config = dict(
    n_layer=10,
    d_model=384,
    n_head=12,
    n_kv_head=12,
    head_dim=32,
    d_mlp=1536,
    vocab_size=4096,
    activation='gelu',
    norm='layernorm',
    norm_place='pre',
    norm_eps=1e-06,
    positions='learned',
    qk_norm=True,
    attn_scale=0.177,
    bias='all',
    tie_embeddings=True,
    parallel_block=False,
    init='trunc',
    init_std_qkv=0.0173,
    init_std_o=0.00388,
    init_std_up=0.0173,
    init_std_down=0.00388,
    optimizer='adam_variant',
    lr=0.00115,
    lr_mult_qkv=0.4,
    lr_mult_up=0.957,
    beta1=0.9,
    beta2=0.99,
    lr_head=0.0076,
    grad_clip=2.0,
    warmup_steps=472,
    schedule='wsd',
    decay_fraction=0.512,
    decay_shape='linear',
    final_lr_fraction=0.05,
    batch_tokens=65536,
    seq_len=256,
    doc_mask=False,
    train_tokens=636800000,
    steps=9717,
    dataset='wikipedia_en',
)
MLP neurons of a small language model. Each row is named by its layer, matrix (up: input weights; down: output weights) and neuron, and shows model dimensions 128-255. Each number is 128 + 32 x the weight over its row's rms, rounded and kept within 0 to 255. Numbers have three digits each.
After each neuron's rows, "fires after" lists the tokens most often just before its 100 highest values on Wikipedia text that the model never trained on; "fires before" lists the tokens most often just after its 100 highest values on Wikipedia text that the model never trained on.

L7.up811:120171201087096038158167139110137136130087124112118091078135101106095119153092094157124152105116132096092153107155111116168125131098129060126106167102143127134098101137178143158085089136110119066114060144039186102123141136093076169126092138096137128123097130114128152124111078097152109071106138101166112153119161133131105133163178160135195070150105096130156146118115089154107117137141
L7.down811:138114174126122094166107191124102140114106102099080057142124108150094110131111072098161157116111122123156119163179132082171088159148123147148122133073117155120096183181140123107141060101127142066099079097112139124106161141077088139093086150075121122172150147123123123129048113127196128131182137058110113116142130139128123130145179124132183135177132126116184108119177128149097133142161
fires after: " ", "|", " (", " |"
fires before: "6", "7", "5"

L5.up976:128128107143101142178120140156137131175103097107114135094112213147166127107113111177169093101198081099098162122122121168135142136148133138125137149105122144204137124123047084127104095134115120172130152094136099109127099054149133141160094141166143154167200141162130118090096119148140070139084085150158069039132159115133104136142145117058106094143138108139088111039152084121109127124124
L5.down976:138101099110165179161158155152143170142114112123086171152151116134099122121148119156153191119178133050135099067139151130158157126133124137121082095118091164150147114149147089112087144113154100148109187057094133054133088101122117113143145169184175118114129069134125173127059087142101144135113167127131117084177154090108184117122114109151165074151104122091143169128132098148166155135138
fires after: " ", " Win", "oss", "\n", ")\n", " L"
fires before: " ", " |", "."

L7.up696:150113122048135135170169131115131153194080166124122129113143114144156108118147113113110173113102108082133134073155165151120163184081146152149096096102162145131178125185152171181159103148179126116139081146116083110105122153127048180125103146087144045172139113117129158132104189131201135061111089125129137119138155070128124110075146120130119083126101123102076135111110115126035095164099
L7.down696:148125164125085108086091120109108112184127174150131156125080139107083126107157094109088145128128082143128133223139108145153162119113104123170080223081154099048142168146074087182139141128099130070106140129106095122091080139102093206138100143147081153164166114117028130128131139097148111208083164137119160122123137167137121141181064132201148109128108155126119133133118162113106069112136
fires after: " ", "|", " |"
fires before: "9", "8", "202", "7", "10", "ort"

L2.up162:101080119113166087098156150189115123115069185087129109129158137110112089088037119132153127089196044135132111121133113122122154151101096151138082111130134126174080157213089134165113111141108100134139134162122140135125114104146155138166069110121143138138163127133139137095179113106128135142085148058135107089098129134121189093123141091119133123112123140181119137070150133048138111120139
L2.down162:084105140095132130145174139132090091077078168090117100116111108121050140122117127061135140155156097069109153134120091096132179084122070135128160178121111143164125107115111165105156123070104144177106148110132118111175075127104109114148157120161076144070147091177070174133143168095156116180100151127095154121117093152114119108174126089121119181140081126098121164048116147157177153158123
fires after: "\n", " ", ")\n", "199", "201", "\n\n"
fires before: " |", ".", "–", " \"", ":", "\n"

L5.up1496:157071157101128139154177169149163175128128142068145150157069121138112123086120088168114123115139043067089108095126076179137115121053129156090153090132124082134114126149097118176104132138152097108148136138143145119179102166130095119112111134218169122130170079118132141077150076139143082122072088133198149099083140121134133059157111115142172197085103161141099092117131139149142126145128
L5.down1496:148122170152133147117166087127123137155177126084105167157122087104125126180127124092157130149101122164136100115118101144167106102106172135182177110117102104120125110142141099044089225089173111154054126154108183096123133125109142145132159134121168081170144063117117134155093121073128097124114167177090156124221167104088131113116104124134184145109125144104121110141070108157144174099156
fires after: "|", " ", " |\n", " Sc"
fires before: " |", ".", "|", "|---|---|---|---|\n", "|---|---|---|\n"

L5.up962:088104161136116162130094138082179109156130136145136096139154094149142173140120125105123129139151104124141176070126069152096120152135183148152131127082137172208136100098099126110114112132163082114106093163139109119097127115156136119125139129159157126152161154133185158081118096136162163103087136117102108107112060082140106090134181127147139101120141105137097119077150153146108069174098
L5.down962:090083187151068097149158182129125149144170109151127173078164170088119091109041118155066131074149184098107156140180127079114144146117083109053120219155159101100085109130181115143131102056124063156157109102139114130173189135166123121128111092155119139089152101139166174105063136098118120143139127080085167057168140168116086160194139056109112127142129122162070123183097117129122126106144
fires after: " |", "–", " ", "199", "9"
fires before: " |", " ", "@", ")"

L7.up1056:099113132094146105137120069157170124082079120117108131180109153095149142110187116170135119077183092106107148042147159153092109133113131136156161111193128137106049185186109129132162139193145137091157112163113094153114156074123133144190108136136141160134180140130169120151132100153159108086112112130125072064097130108076112110174175117117132134151145106106118108145117134111126157095171
L7.down1056:158160133140130171124137109129127113121097069137091049128114176124209088160104071176180133152083150123144161121132156125087053149178112134159164113132068134163143143170125112190095177131147122113140108161134224144104179159134104134143105187182081164151182120112111076136056115200167131105079116125185114109184146125129115154089156153164166147143082182107098112119113145101197177160114
fires after: " |", "|", " No", " "
fires before: " |", "1", "."

L5.up449:080073148159141102147229139098156138095083133110136093128068188153141123143132091124178107085189092102131147113108118199094120117121078098134178154127101121193115173154116120164035084086156139124128135126114118147171112156076090137109159129136117133120139074092181129104098100152118074132102125081144082075089119099129147144099150136095141102152136167129112115154137083099113170107150
L5.down449:207072170152118159126110142223172089143116108155108097128106125149166096149139088126209123119136115097093091117087178166153104121188128104087104092120099126158161148140104147147063124098103152184136111116083169155128140166117100135158138149152143164136178093092145128089111039138136171122093134122168098144129136113122153122096136118143171136141127160099125135183124125148163156165188
fires after: " ", "1", "2", "4", "3", "5"
fires before: " |", "."